Part of a small language model's weights.
Size: 8 layers, width 640, 2 heads of 128, MLP 3200 SwiGLU, 64.9M parameters.
Architecture: RMSNorm before each block, no biases in attention or MLP, untied embeddings.
Training: a variant of Adam for these matrices, 1658M tokens, 6325 steps.
MLP neurons of a small language model. Each row is named by its layer, matrix (gate and up: input weights) and neuron, and shows model dimensions 432-495. Each number is 200 + 30 x the weight over its row's rms, rounded and kept within 0 to 999. A neuron's up and down rows have the sign that makes its largest values positive.
Before each neuron's rows, "fires on" lists the tokens most often at its 100 highest values on Wikipedia text that the model never trained on.

fires on: "==", "===", " =="
L2.gate1435,231,220,199,214,165,211,167,241,242,197,219,266,200,184,149,202,157,206,190,161,203,182,146,151,204,232,236,213,111,197,208,189,180,143,157,160,248,132,182,232,265,169,174,262,244,226,204,189,204,230,237,186,222,211,206,211,230,167,218,160,235,198,234,215
L2.up1435,142,199,220,157,221,213,228,248,185,196,198,212,191,224,173,237,210,214,215,272,222,152,181,169,176,183,192,167,155,172,193,219,155,195,197,202,242,175,198,115,242,210,179,168,224,155,180,176,135,180,231,275,187,186,254,164,212,181,240,156,144,249,175,136

fires on: "ch", "r", "j", "eter", "och", "ach"
L2.gate2308,199,222,237,190,204,227,247,174,180,188,172,207,215,194,258,114,231,185,219,180,154,167,163,226,194,166,230,191,234,212,170,229,160,239,174,263,173,188,206,208,236,230,275,153,162,201,160,200,192,230,190,197,223,190,174,122,183,178,184,243,162,201,233,211
L2.up2308,245,197,174,256,188,195,157,181,226,239,221,183,202,223,156,219,189,128,186,209,196,221,196,216,200,156,164,200,146,131,218,260,195,164,239,208,187,189,211,185,231,175,197,206,178,198,225,190,200,194,153,191,213,193,217,162,213,213,147,179,212,197,201,148

fires on: "i", " and", " or", "/", " 2", " of"
L2.gate2485,233,212,242,206,182,188,200,190,196,206,207,177,239,211,200,185,201,207,167,189,228,185,183,239,196,263,253,191,168,222,188,219,210,151,185,233,208,245,227,203,238,189,239,204,176,145,170,160,236,166,176,223,171,255,133,222,183,223,169,220,174,186,203,238
L2.up2485,195,199,232,224,175,234,193,206,223,212,239,208,193,185,177,220,204,237,257,216,177,171,166,138,183,199,191,184,241,239,211,204,113,219,196,167,260,217,212,186,158,253,176,198,181,193,247,151,115,184,140,214,201,174,174,195,275,232,224,243,178,172,281,137

fires on: "ing", "ed", "al", "ers", "el"
L2.gate1856,214,159,146,202,195,173,196,261,184,176,229,219,152,200,179,175,240,204,165,164,224,227,194,179,223,186,176,207,266,230,232,212,211,188,162,204,245,165,182,170,185,204,139,227,169,233,240,211,248,236,175,183,230,265,264,251,215,149,182,166,235,175,185,202
L2.up1856,182,225,219,178,215,199,243,211,180,249,154,199,224,161,220,177,237,217,220,234,213,231,221,233,165,244,209,140,185,221,192,246,187,234,168,167,231,195,193,249,206,180,210,190,205,187,174,216,169,164,260,212,183,211,218,210,228,221,209,167,166,221,224,167

fires on: " on", "el", "ok", "s", "ap", "end"
L2.gate2544,191,136,183,158,191,181,172,195,254,193,207,253,159,223,179,186,184,181,143,194,213,226,235,184,231,176,148,189,218,255,230,218,211,154,233,151,215,201,214,190,215,192,164,259,178,205,242,174,217,152,198,193,163,210,209,151,201,214,236,201,214,214,268,180
L2.up2544,196,174,240,143,218,219,187,184,155,261,276,213,163,178,174,248,219,154,221,186,180,188,192,205,232,259,174,175,214,183,241,202,196,132,211,211,219,249,187,181,215,202,196,233,154,198,151,226,186,140,152,173,101,173,186,199,244,145,243,226,176,218,214,220

fires on: "ing", "le", "ed", "en"
L2.gate3110,192,166,203,156,186,200,173,203,220,199,172,213,221,209,297,207,269,204,224,192,183,213,173,227,206,195,239,217,196,190,285,214,185,110,192,164,157,176,244,206,211,144,160,175,169,208,190,153,234,253,208,209,210,187,200,166,197,263,175,229,231,205,174,233
L2.up3110,198,198,199,203,217,234,214,172,176,170,185,247,203,213,148,164,238,219,203,238,207,245,163,215,204,180,158,151,175,224,200,184,219,180,207,237,224,245,167,219,186,180,219,291,190,227,220,175,191,165,234,187,224,188,273,186,201,218,157,161,200,183,182,159

fires on: "ed", "ine", "ing", "ce", "at"
L2.gate361,161,209,166,200,201,192,150,274,165,189,188,163,212,197,150,223,158,203,198,171,213,194,187,193,141,147,192,201,229,234,180,169,175,242,178,193,222,232,194,238,237,191,150,201,182,174,231,185,211,176,188,156,245,245,147,237,192,190,124,178,258,222,189,250
L2.up361,225,218,267,188,168,197,250,168,161,245,206,229,183,232,161,184,176,224,201,268,141,209,229,224,119,221,198,188,228,230,152,165,159,219,191,167,204,173,145,233,182,172,216,170,186,202,171,190,187,167,165,203,189,238,190,217,263,163,177,197,173,212,209,175

fires on: "–", "on", "enger", "k", "ur", " ("
L2.gate2294,220,166,218,195,252,251,188,231,234,229,225,203,181,167,182,227,226,179,195,253,197,159,131,162,236,196,197,185,224,205,173,212,200,204,200,252,238,181,238,218,216,167,211,196,228,238,188,186,180,177,195,182,208,219,224,189,182,191,203,213,179,264,172,221
L2.up2294,272,175,209,171,230,175,239,214,171,186,216,221,214,218,158,242,211,187,215,178,196,171,173,231,252,206,221,178,210,203,225,169,186,233,202,171,190,214,185,200,195,197,127,191,206,209,156,225,169,194,188,251,152,211,256,228,248,187,230,177,185,169,129,203

fires on: "==", "===", " ==", " ===", " of", "Y"
L2.gate1199,203,225,181,198,175,196,205,115,243,160,141,239,190,208,120,188,187,205,238,168,154,231,203,219,160,237,213,200,179,219,240,228,156,160,174,309,236,222,191,234,261,218,223,236,253,158,213,170,223,182,238,239,227,183,213,238,196,188,281,180,234,214,260,204
L2.up1199,135,213,182,220,212,223,172,209,185,186,199,219,217,225,146,218,118,215,201,157,176,154,208,228,200,222,208,237,220,167,260,181,163,215,161,153,200,186,227,188,162,246,224,221,202,182,182,181,202,208,216,260,248,178,178,221,201,190,214,170,193,212,225,257

fires on: " of", "ul", "ong", "ow", "art"
L2.gate690,208,137,160,226,197,181,164,241,223,188,273,233,201,209,161,176,232,168,198,222,183,199,168,205,174,163,218,178,212,184,156,241,243,210,220,157,204,190,193,199,203,189,209,199,172,216,218,246,221,174,232,170,201,245,180,123,182,247,207,167,164,199,193,235
L2.up690,218,178,227,178,189,192,220,204,210,193,217,176,190,200,180,164,190,180,197,182,239,150,195,190,171,207,182,214,209,208,275,191,211,141,214,167,193,158,145,140,194,176,189,223,229,223,208,198,221,184,190,229,200,196,145,153,196,239,250,208,233,203,209,188

fires on: "s", "st", "m", "ice", " War"
L2.gate1359,236,198,198,218,235,177,150,192,206,213,200,201,231,149,153,211,168,164,263,192,173,234,148,211,196,232,160,231,159,251,197,230,196,162,170,227,206,190,195,193,195,186,209,208,234,197,209,232,232,195,188,196,176,198,221,194,172,237,196,178,202,180,204,209
L2.up1359,158,209,218,191,182,215,136,149,223,158,159,178,178,206,152,200,153,250,250,203,183,192,190,267,228,199,190,225,154,219,219,232,220,202,199,218,226,217,244,226,213,200,245,197,258,174,195,201,195,246,128,232,221,255,169,241,180,149,146,238,211,263,177,182

fires on: "==", "===", " ==", " ==="
L2.gate2639,165,187,220,220,235,188,185,180,206,260,205,200,189,209,180,185,207,209,226,183,207,192,221,186,208,222,179,135,203,170,200,239,180,180,208,229,181,198,196,202,240,179,164,172,191,238,152,222,172,200,226,242,202,253,234,172,214,166,176,175,201,182,200,263
L2.up2639,176,194,183,194,159,165,189,188,180,208,261,193,231,199,176,205,171,218,164,154,172,167,186,256,164,185,203,262,177,219,207,180,165,206,163,181,160,183,144,196,206,210,188,135,209,205,248,151,135,224,218,251,173,173,166,170,204,201,231,243,181,208,230,224

fires on: "al", " l", "h", "an", "L", "hn"
L2.gate1666,204,160,245,255,235,197,237,197,214,212,255,218,187,173,265,191,157,207,185,223,173,195,185,236,236,243,190,196,164,212,156,264,232,176,187,174,221,162,234,196,213,181,204,236,139,237,254,168,166,208,140,202,171,172,219,172,183,214,159,181,122,212,244,241
L2.up1666,138,233,182,246,253,182,201,207,134,188,220,241,152,249,228,191,180,209,195,189,169,153,240,126,182,171,181,190,198,192,196,162,197,274,269,168,218,173,209,196,175,197,160,194,146,200,156,184,191,198,227,183,262,149,255,235,168,177,183,224,220,182,199,223

fires on: "ing", "i", "it", "ed", "en", "red"
L2.gate3195,206,217,250,183,168,203,240,215,159,234,149,164,167,215,197,278,241,208,175,152,228,204,196,135,214,191,226,155,230,204,233,172,224,229,215,182,177,178,199,227,220,221,192,189,286,193,191,206,192,215,199,205,152,226,183,212,196,160,137,171,215,226,232,227
L2.up3195,221,251,197,202,211,252,175,267,143,123,250,227,263,256,187,201,187,218,191,219,198,171,212,248,235,227,200,205,156,146,189,164,177,192,192,188,164,211,180,242,223,195,175,226,166,181,195,149,194,228,178,174,208,229,150,219,226,187,166,225,202,204,187,189

fires on: "ic", "'", "in", "l"
L2.gate1704,152,166,195,222,175,220,193,228,223,200,166,205,304,195,204,248,219,202,211,204,117,180,178,169,195,222,165,177,197,227,190,211,210,154,245,218,196,229,240,187,195,173,177,214,217,198,214,133,210,176,195,163,178,221,180,224,189,166,207,211,241,225,229,200
L2.up1704,206,215,174,218,164,159,199,240,126,176,205,214,219,196,218,206,200,174,205,275,235,153,172,158,206,187,165,215,173,203,223,250,217,218,218,157,184,189,206,181,254,220,197,232,222,155,198,230,177,204,232,181,199,256,202,102,188,185,238,211,237,239,191,214

fires on: "'s", "'", "’", "s", "oy", "f"
L2.gate3045,217,217,207,230,194,220,215,214,227,239,229,182,176,135,209,225,231,197,204,140,198,187,262,196,176,252,151,224,187,189,238,222,140,183,217,273,229,162,121,198,176,175,204,244,227,226,187,201,192,165,178,162,222,161,193,243,191,164,182,180,246,218,233,165
L2.up3045,170,157,223,194,157,251,169,202,150,208,189,179,194,167,160,202,232,219,258,183,194,223,157,265,177,141,213,235,219,238,244,181,175,167,222,223,194,183,182,211,189,223,242,300,190,176,182,212,221,224,148,191,212,181,165,223,211,173,185,187,231,159,235,180

fires on: " on", " to", "ev", "es", "u"
L2.gate1536,200,207,193,237,184,174,256,231,271,199,218,169,229,256,169,192,201,208,152,185,243,218,230,170,242,175,192,242,256,200,131,175,215,191,236,190,189,143,181,235,200,177,204,197,213,222,158,212,204,193,218,172,146,201,223,241,203,162,178,224,211,206,202,206
L2.up1536,201,160,215,186,200,118,189,187,172,137,176,143,163,279,156,211,214,190,189,167,216,280,186,176,178,150,209,242,171,220,212,154,216,211,256,197,195,163,152,238,203,264,238,185,198,250,233,154,162,178,202,199,205,182,186,163,172,221,176,202,214,197,179,230

fires on: ".", "s", "end", "as", "f", "ch"
L2.gate2745,227,199,182,199,135,193,160,199,225,217,187,215,158,211,200,187,225,176,223,183,217,163,209,153,181,219,195,236,200,237,189,194,160,206,203,140,184,194,225,207,188,183,181,208,216,189,205,176,197,205,212,224,203,178,198,196,189,220,212,192,211,214,261,183
L2.up2745,143,189,235,200,238,242,186,227,207,160,249,133,208,205,101,226,162,228,232,193,201,216,214,180,184,190,205,168,194,164,232,187,175,167,198,204,239,201,193,224,220,249,241,182,218,226,218,157,168,184,214,162,204,232,200,192,190,205,190,201,184,169,195,199

fires on: "\n", "==", " ==", " of", " or"
L2.gate2710,192,213,172,213,193,181,171,209,202,259,233,191,265,186,192,208,260,203,189,220,187,179,164,157,191,176,255,190,178,181,173,245,205,190,221,189,207,160,202,201,236,185,177,209,234,179,207,161,183,246,185,171,175,282,198,224,199,198,187,208,177,238,203,230
L2.up2710,166,151,168,172,225,192,258,253,135,181,177,194,247,185,175,169,211,199,158,170,229,250,194,214,199,182,201,198,178,213,243,232,219,202,244,189,199,229,213,184,162,240,223,207,201,160,173,225,200,166,205,212,184,239,208,170,222,202,248,170,162,266,246,231

fires on: "il", "g", "ak", "at", "'"
L2.gate191,217,156,175,222,216,171,204,201,206,195,251,166,118,200,169,142,141,143,156,196,223,200,225,166,198,223,184,157,183,196,178,224,188,196,168,231,241,191,208,189,160,164,185,214,215,175,200,210,229,194,233,200,181,232,189,165,231,224,245,223,262,237,211,196
L2.up191,171,172,180,158,259,153,172,238,227,167,216,194,203,213,229,209,221,198,194,214,173,204,182,242,204,194,209,248,272,193,259,198,199,167,212,228,231,200,168,210,212,227,203,199,196,200,175,168,197,201,178,171,203,196,223,179,177,184,231,250,212,178,177,177

fires on: "===", "==", "-", "===="
L2.gate887,215,201,159,178,170,187,193,235,201,224,157,228,216,193,199,172,205,189,226,249,123,220,243,156,211,258,180,210,279,256,196,223,178,175,186,202,196,157,200,219,217,182,152,274,193,176,238,224,205,169,262,239,217,191,255,223,162,181,187,191,202,189,148,211
L2.up887,173,150,183,216,161,241,219,195,156,212,176,154,245,125,173,179,155,172,209,195,142,199,202,170,267,241,201,210,215,196,165,163,175,213,217,205,201,234,220,217,177,211,181,261,242,267,169,219,202,208,229,188,249,257,167,204,210,204,182,249,217,201,180,205

fires on: "pl", "c", "m", "s", "O", "aus"
L2.gate658,205,245,204,216,192,194,198,185,232,226,219,235,195,148,183,136,199,199,203,192,206,206,176,169,226,267,203,175,180,199,237,249,221,213,229,244,216,205,173,209,190,203,206,196,218,227,116,192,157,102,165,224,231,243,187,175,179,242,212,195,195,186,192,230
L2.up658,248,222,171,159,201,191,117,196,216,192,177,194,205,265,147,180,172,211,217,195,189,218,154,238,179,229,200,201,194,230,227,176,231,228,196,202,282,216,253,158,196,173,245,177,175,209,198,232,165,222,159,255,232,210,160,199,177,178,184,193,193,189,205,190

fires on: "l", "v", "ch", "r"
L2.gate2833,217,136,181,208,247,159,228,164,257,232,186,237,188,202,196,205,176,226,191,155,177,192,254,228,181,204,216,212,209,197,195,205,206,231,221,244,177,228,195,264,217,190,210,185,158,235,179,156,179,233,179,237,205,222,141,222,182,195,236,166,150,210,219,235
L2.up2833,184,189,168,192,204,208,235,175,185,156,251,177,159,213,144,232,168,194,172,231,199,196,183,167,226,190,209,223,182,164,185,203,240,158,210,191,202,242,198,176,184,161,255,215,196,193,182,201,193,135,135,181,186,221,156,180,153,242,161,138,224,192,199,180

fires on: "el", "al", "s", "ure", "vert", "'"
L2.gate1005,180,186,230,173,244,187,231,241,228,225,230,179,165,224,256,143,209,220,154,198,153,255,197,255,225,210,173,170,250,193,215,277,223,169,174,199,231,236,224,187,207,158,219,230,165,216,245,235,227,164,164,197,157,191,286,124,284,202,248,150,237,175,223,247
L2.up1005,175,183,218,185,244,213,212,195,173,203,157,159,229,197,227,165,214,202,190,247,176,245,173,211,183,151,245,172,257,171,236,141,169,172,222,204,256,259,224,212,205,182,231,184,142,230,200,229,235,212,191,214,197,249,187,154,218,218,264,187,211,172,192,170

fires on: "-", "ical", "at", "u", "ural", "ak"
L2.gate2514,202,197,168,172,194,146,174,200,168,201,204,199,164,229,160,209,225,201,164,137,187,185,183,121,211,172,170,185,193,172,175,190,201,149,176,198,186,206,174,214,175,221,160,181,218,216,209,209,170,213,208,220,240,206,169,215,243,192,224,168,206,262,203,193
L2.up2514,171,179,194,193,159,191,214,235,168,137,146,190,232,220,176,184,199,228,225,157,169,192,160,194,232,198,222,216,221,148,187,201,236,185,190,189,219,215,225,194,236,204,261,187,255,165,143,154,216,218,181,227,159,209,163,220,186,178,182,184,212,151,218,207

fires on: " not", "'", "'s", " it", " either", " there"
L2.gate2305,186,235,176,256,150,215,153,146,166,216,192,235,192,196,192,201,166,176,217,200,217,183,146,217,175,177,222,202,219,200,198,201,234,178,241,218,151,124,161,169,160,224,241,277,214,206,206,269,264,212,188,197,221,188,191,166,227,180,186,160,189,265,188,229
L2.up2305,219,184,239,229,245,207,135,234,223,270,229,204,184,206,202,187,247,246,209,181,208,204,200,233,224,227,190,197,232,217,219,191,178,129,133,271,152,213,186,245,189,266,163,172,194,202,221,181,188,211,261,264,244,182,212,220,182,213,206,218,180,221,185,222

fires on: "s", "p", " or", "ag", "ac"
L2.gate1794,207,172,193,250,170,181,182,178,227,182,182,195,161,228,170,180,162,125,169,128,195,211,172,174,212,237,242,188,176,259,201,243,239,215,229,162,202,185,171,220,180,220,219,221,227,229,153,166,223,228,218,232,206,171,196,188,238,193,209,204,235,216,166,208
L2.up1794,225,241,188,179,176,211,203,226,196,227,283,165,182,267,227,258,208,234,173,231,209,189,250,200,213,201,255,220,154,201,204,218,219,196,186,128,158,195,187,210,150,196,178,172,224,226,230,163,218,215,212,188,190,199,191,228,201,221,229,244,185,222,210,186

fires on: "h", "un", "'", "ic", "el"
L2.gate2954,193,160,195,201,230,193,211,170,175,199,204,195,205,245,219,177,206,182,223,202,184,166,178,184,131,183,201,214,219,224,202,222,252,197,199,222,145,169,183,206,189,196,218,172,163,198,182,135,228,195,175,170,153,200,171,204,230,195,208,261,273,194,195,168
L2.up2954,179,226,179,197,169,149,177,225,206,182,151,204,221,212,185,216,177,153,225,220,192,176,170,210,182,182,180,215,190,254,173,209,203,176,198,180,215,184,221,203,208,193,161,167,221,220,152,190,215,236,181,158,235,214,251,161,195,236,176,177,185,201,209,176

fires on: " of", " by", "im", ":", "id"
L2.gate2032,197,208,158,226,202,170,200,200,207,191,206,169,169,157,192,188,187,174,169,199,214,211,200,199,201,191,254,218,175,211,140,133,207,186,202,286,170,216,233,138,248,234,244,227,203,201,177,213,224,183,201,218,228,239,133,250,196,205,233,178,213,249,240,206
L2.up2032,232,213,206,203,239,234,153,167,153,182,256,149,215,178,204,195,226,182,259,246,156,197,160,194,218,229,261,139,206,194,190,205,179,204,196,190,216,199,214,159,164,234,174,224,244,209,187,189,258,250,215,151,202,230,226,247,187,238,175,241,131,206,191,223

fires on: "l", "uc", "an", "anc", "ev", "ac"
L2.gate1337,189,154,210,145,171,275,198,242,168,176,230,226,202,262,195,147,151,209,235,173,152,178,188,167,230,184,199,207,196,142,147,218,199,188,196,218,220,251,247,210,212,162,192,195,193,160,170,205,176,162,208,248,140,189,139,189,254,224,148,248,203,199,224,201
L2.up1337,209,198,182,203,192,216,268,226,197,145,207,254,232,215,203,213,222,238,226,198,225,168,201,219,179,197,159,211,281,189,166,231,200,197,164,219,169,204,269,211,207,246,159,217,131,201,190,209,185,176,225,218,205,217,153,212,172,176,204,190,174,206,292,260

fires on: "an", "ie", "l", "â", "se", "ius"
L2.gate1429,196,241,189,236,243,239,175,197,210,176,241,210,220,191,288,172,147,214,197,199,182,235,156,189,243,153,157,180,202,206,162,171,178,203,163,169,212,257,139,180,209,137,221,200,182,169,217,204,199,118,232,269,215,181,213,168,222,195,185,187,221,206,223,190
L2.up1429,220,203,161,206,222,178,228,195,208,236,245,259,137,215,194,208,236,222,200,239,207,193,253,198,206,177,192,153,224,163,179,188,232,178,181,215,205,215,235,188,219,206,264,185,142,209,162,153,213,186,221,227,211,270,231,200,193,179,225,215,193,193,216,164

fires on: "ers", " can", "ast", "eter", "am"
L2.gate2133,154,174,207,160,207,198,245,207,258,178,235,195,219,212,253,201,204,223,187,203,130,181,121,239,217,226,185,180,199,197,174,183,192,232,200,241,209,255,201,199,227,197,209,169,192,169,185,184,193,221,207,224,223,216,189,191,183,195,209,150,201,191,149,223
L2.up2133,205,214,181,200,209,190,215,203,158,216,175,209,216,212,189,181,218,184,314,229,218,182,251,241,214,177,128,191,198,160,231,202,180,211,210,171,190,215,143,200,240,210,212,255,197,150,240,214,212,175,162,171,202,187,135,154,261,199,219,237,163,181,223,156

fires on: " York", " as", "se", "ing", "ed", "ay"
L2.gate1537,159,195,158,223,171,219,171,207,237,208,217,204,201,177,184,173,116,209,187,215,245,200,192,164,201,191,223,158,228,185,160,205,187,235,189,130,169,188,188,232,147,176,144,229,222,145,206,174,254,177,201,222,227,239,175,186,220,232,210,223,259,245,186,205
L2.up1537,171,153,260,197,158,167,245,153,214,167,179,219,164,234,169,203,163,182,199,212,276,223,238,211,153,212,163,193,181,180,192,216,156,224,176,219,181,197,234,199,222,184,204,235,187,213,156,147,219,229,183,178,195,212,241,248,210,185,247,207,236,240,171,198

fires on: "r", "ap", " Pos", "ost", "ri", "ro"
L2.gate2582,157,234,149,199,173,181,181,211,152,279,140,229,219,225,211,233,163,218,267,230,192,202,247,230,225,236,185,165,219,223,247,194,172,128,165,216,265,180,232,151,182,212,174,204,206,197,244,225,169,185,210,275,206,146,183,199,208,153,193,173,182,237,174,193
L2.up2582,202,171,161,214,213,192,171,190,209,190,190,161,198,186,169,236,200,227,212,201,174,205,212,220,225,194,162,248,206,203,195,195,197,197,193,232,157,175,225,219,212,173,215,182,199,192,189,215,231,197,196,187,178,196,173,191,163,194,296,162,232,251,182,206

fires on: "==", " ==", "==="
L2.gate1708,128,153,206,220,204,216,158,214,192,185,185,219,194,247,188,270,172,219,179,171,206,168,162,187,223,153,212,169,222,211,223,224,163,195,213,181,172,212,244,202,161,201,225,215,198,213,157,186,209,224,183,259,227,202,234,195,150,195,231,198,218,164,222,183
L2.up1708,114,252,233,153,231,185,175,244,166,210,179,156,164,182,239,160,172,192,214,165,175,186,181,222,168,247,224,238,212,157,196,182,213,192,211,242,192,215,195,177,235,231,187,230,234,210,216,204,211,206,210,261,175,220,217,175,191,147,208,212,224,204,159,197

fires on: "ing", "ant", "z", "ed", "ise"
L2.gate1168,228,263,201,177,191,252,192,223,215,221,212,242,200,171,204,221,279,199,178,169,221,207,231,177,242,251,216,176,212,158,239,186,169,167,212,204,165,196,208,224,194,231,149,154,198,174,165,148,185,211,222,237,195,204,218,248,244,165,202,203,169,167,217,206
L2.up1168,191,148,259,192,169,216,211,192,195,183,158,226,236,212,255,178,165,233,227,173,211,222,209,219,234,167,218,228,183,268,198,168,214,228,187,177,235,244,181,195,206,137,186,237,203,234,192,167,164,240,183,174,219,185,216,205,186,193,143,222,214,188,165,145

fires on: "ian", "ine", "an", "as", "-"
L2.gate268,229,134,254,196,214,167,221,147,168,216,189,244,127,161,167,246,175,194,185,189,149,186,219,227,177,229,170,204,253,235,205,234,152,179,189,216,178,180,227,227,223,167,254,205,170,190,198,176,230,222,290,179,228,240,120,235,158,202,212,174,182,257,217,197
L2.up268,149,230,175,230,242,198,198,177,153,168,228,177,233,215,164,224,260,239,199,239,196,206,183,182,202,203,194,177,200,227,220,138,229,233,228,208,182,184,144,176,225,220,208,157,190,220,151,193,242,172,244,235,228,199,230,205,282,207,182,225,221,195,215,178

fires on: "==", " ==", "===", " ==="
L2.gate623,226,143,164,218,244,265,176,220,243,235,211,179,203,203,182,234,168,213,176,181,132,157,176,217,218,232,148,176,216,216,187,255,201,191,244,240,192,192,187,218,238,171,194,206,228,172,193,182,206,175,140,257,157,200,184,187,201,177,190,202,202,211,185,248
L2.up623,157,287,230,255,197,177,219,185,204,252,244,247,212,199,212,225,168,193,180,195,205,199,128,187,182,193,157,203,216,166,233,206,210,250,174,179,213,183,201,236,170,228,183,194,153,199,145,194,190,184,215,256,210,196,211,164,209,246,205,231,203,188,140,231

fires on: " not", " −", "–", " ever", "mit", "or"
L2.gate206,184,191,169,245,196,208,208,222,219,180,203,196,200,216,163,226,193,178,204,173,193,250,156,178,182,240,237,214,244,200,150,178,211,189,182,178,211,252,209,256,234,181,198,241,204,152,203,210,194,167,159,166,186,206,187,191,179,267,209,209,157,228,240,218
L2.up206,166,143,185,180,226,242,159,199,216,211,166,190,235,228,206,202,182,206,213,246,211,286,231,191,225,159,210,231,219,181,251,190,182,153,203,206,186,195,155,231,207,208,198,206,191,193,174,164,187,208,194,232,206,211,144,150,210,209,193,194,189,237,236,238

fires on: "ar", "l", "ur", "og", "al"
L2.gate2035,252,252,223,225,162,166,239,185,208,236,216,159,214,183,238,219,208,169,189,204,166,217,213,171,227,172,193,183,198,223,185,188,168,180,196,214,219,185,230,168,199,220,148,198,248,167,200,227,176,172,198,190,220,182,223,173,208,242,195,173,198,177,217,227
L2.up2035,211,210,214,226,200,208,167,217,195,215,225,197,226,146,177,183,206,209,204,203,181,232,194,221,221,157,173,182,195,161,243,204,225,234,259,155,198,179,231,204,170,202,198,245,211,214,168,271,198,236,158,216,204,248,158,250,237,217,220,217,205,185,235,148

fires on: "\n", ":", "=", ";", "===", "=="
L2.gate2693,227,217,186,172,210,235,167,216,193,253,209,230,168,231,219,204,199,219,192,248,163,201,182,239,190,211,153,225,163,238,205,230,204,191,215,191,208,188,300,199,179,204,153,214,183,165,233,161,217,179,278,233,231,199,227,188,180,169,235,264,231,194,152,188
L2.up2693,255,180,184,165,184,227,140,181,163,193,231,183,213,168,252,201,242,193,193,208,173,220,275,192,188,225,248,208,247,188,199,156,169,217,209,149,239,192,192,173,174,215,249,240,282,170,243,235,212,137,214,229,225,248,226,199,208,181,224,205,161,188,184,213

fires on: "s", "'", "'s", " had", " their"
L2.gate1113,206,227,163,200,223,187,221,156,220,214,177,218,194,141,177,160,176,171,201,183,193,236,189,158,214,199,174,222,214,165,181,170,193,200,198,159,176,179,131,194,196,229,197,191,214,174,200,191,232,184,204,229,239,207,200,155,161,184,162,179,254,246,223,210
L2.up1113,162,224,227,211,163,245,192,203,200,155,202,219,164,207,195,179,213,196,192,201,185,201,173,201,247,214,231,224,228,196,206,233,236,189,168,228,151,166,175,248,179,238,209,232,209,203,188,202,185,223,192,224,189,188,173,185,208,171,200,205,195,191,205,273

fires on: "u", "et", "ly", "es", " Tu"
L2.gate1523,171,223,260,196,164,218,232,230,222,254,170,207,231,146,208,234,243,209,228,219,225,187,150,165,218,227,152,212,216,226,173,180,184,201,225,171,188,190,168,200,192,195,233,226,175,225,220,211,195,221,139,239,231,190,194,192,176,186,169,190,208,192,237,123
L2.up1523,193,165,178,203,195,168,181,180,182,192,183,143,186,247,199,236,159,157,218,193,191,210,119,185,263,173,233,195,127,232,173,156,215,155,204,185,237,170,228,177,193,193,174,183,177,190,205,175,180,249,185,208,234,241,202,192,164,217,245,201,253,192,200,232

fires on: "-", " and", " or", "eb"
L2.gate2950,234,186,197,274,180,225,201,209,146,197,172,272,201,221,146,180,209,188,187,217,201,192,211,170,232,243,234,212,143,237,204,153,234,221,200,190,195,210,253,173,178,218,236,231,227,208,130,191,218,169,188,223,230,160,119,317,201,222,221,212,179,143,176,162
L2.up2950,248,198,203,206,203,187,227,198,176,146,164,211,171,223,160,216,195,225,239,182,226,180,222,191,238,218,228,239,221,192,187,214,171,291,210,187,177,204,183,176,170,208,168,196,191,228,261,207,145,240,194,191,169,172,208,249,206,284,179,185,268,193,206,194

fires on: "==", "in", "it", "===", "ace"
L2.gate2631,173,185,209,248,190,180,189,201,185,212,180,182,211,192,162,261,135,217,219,204,207,170,176,185,212,198,236,226,231,221,184,210,159,196,235,222,215,207,251,159,236,243,213,222,176,198,184,172,268,196,239,231,209,182,198,213,170,216,181,193,160,213,225,190
L2.up2631,219,203,151,180,180,177,239,218,233,250,201,189,220,181,164,183,230,183,178,192,204,191,231,201,173,177,188,201,186,167,207,196,190,205,159,229,192,224,145,142,209,188,223,130,227,239,151,224,196,214,247,247,230,235,223,181,202,194,209,217,192,257,199,228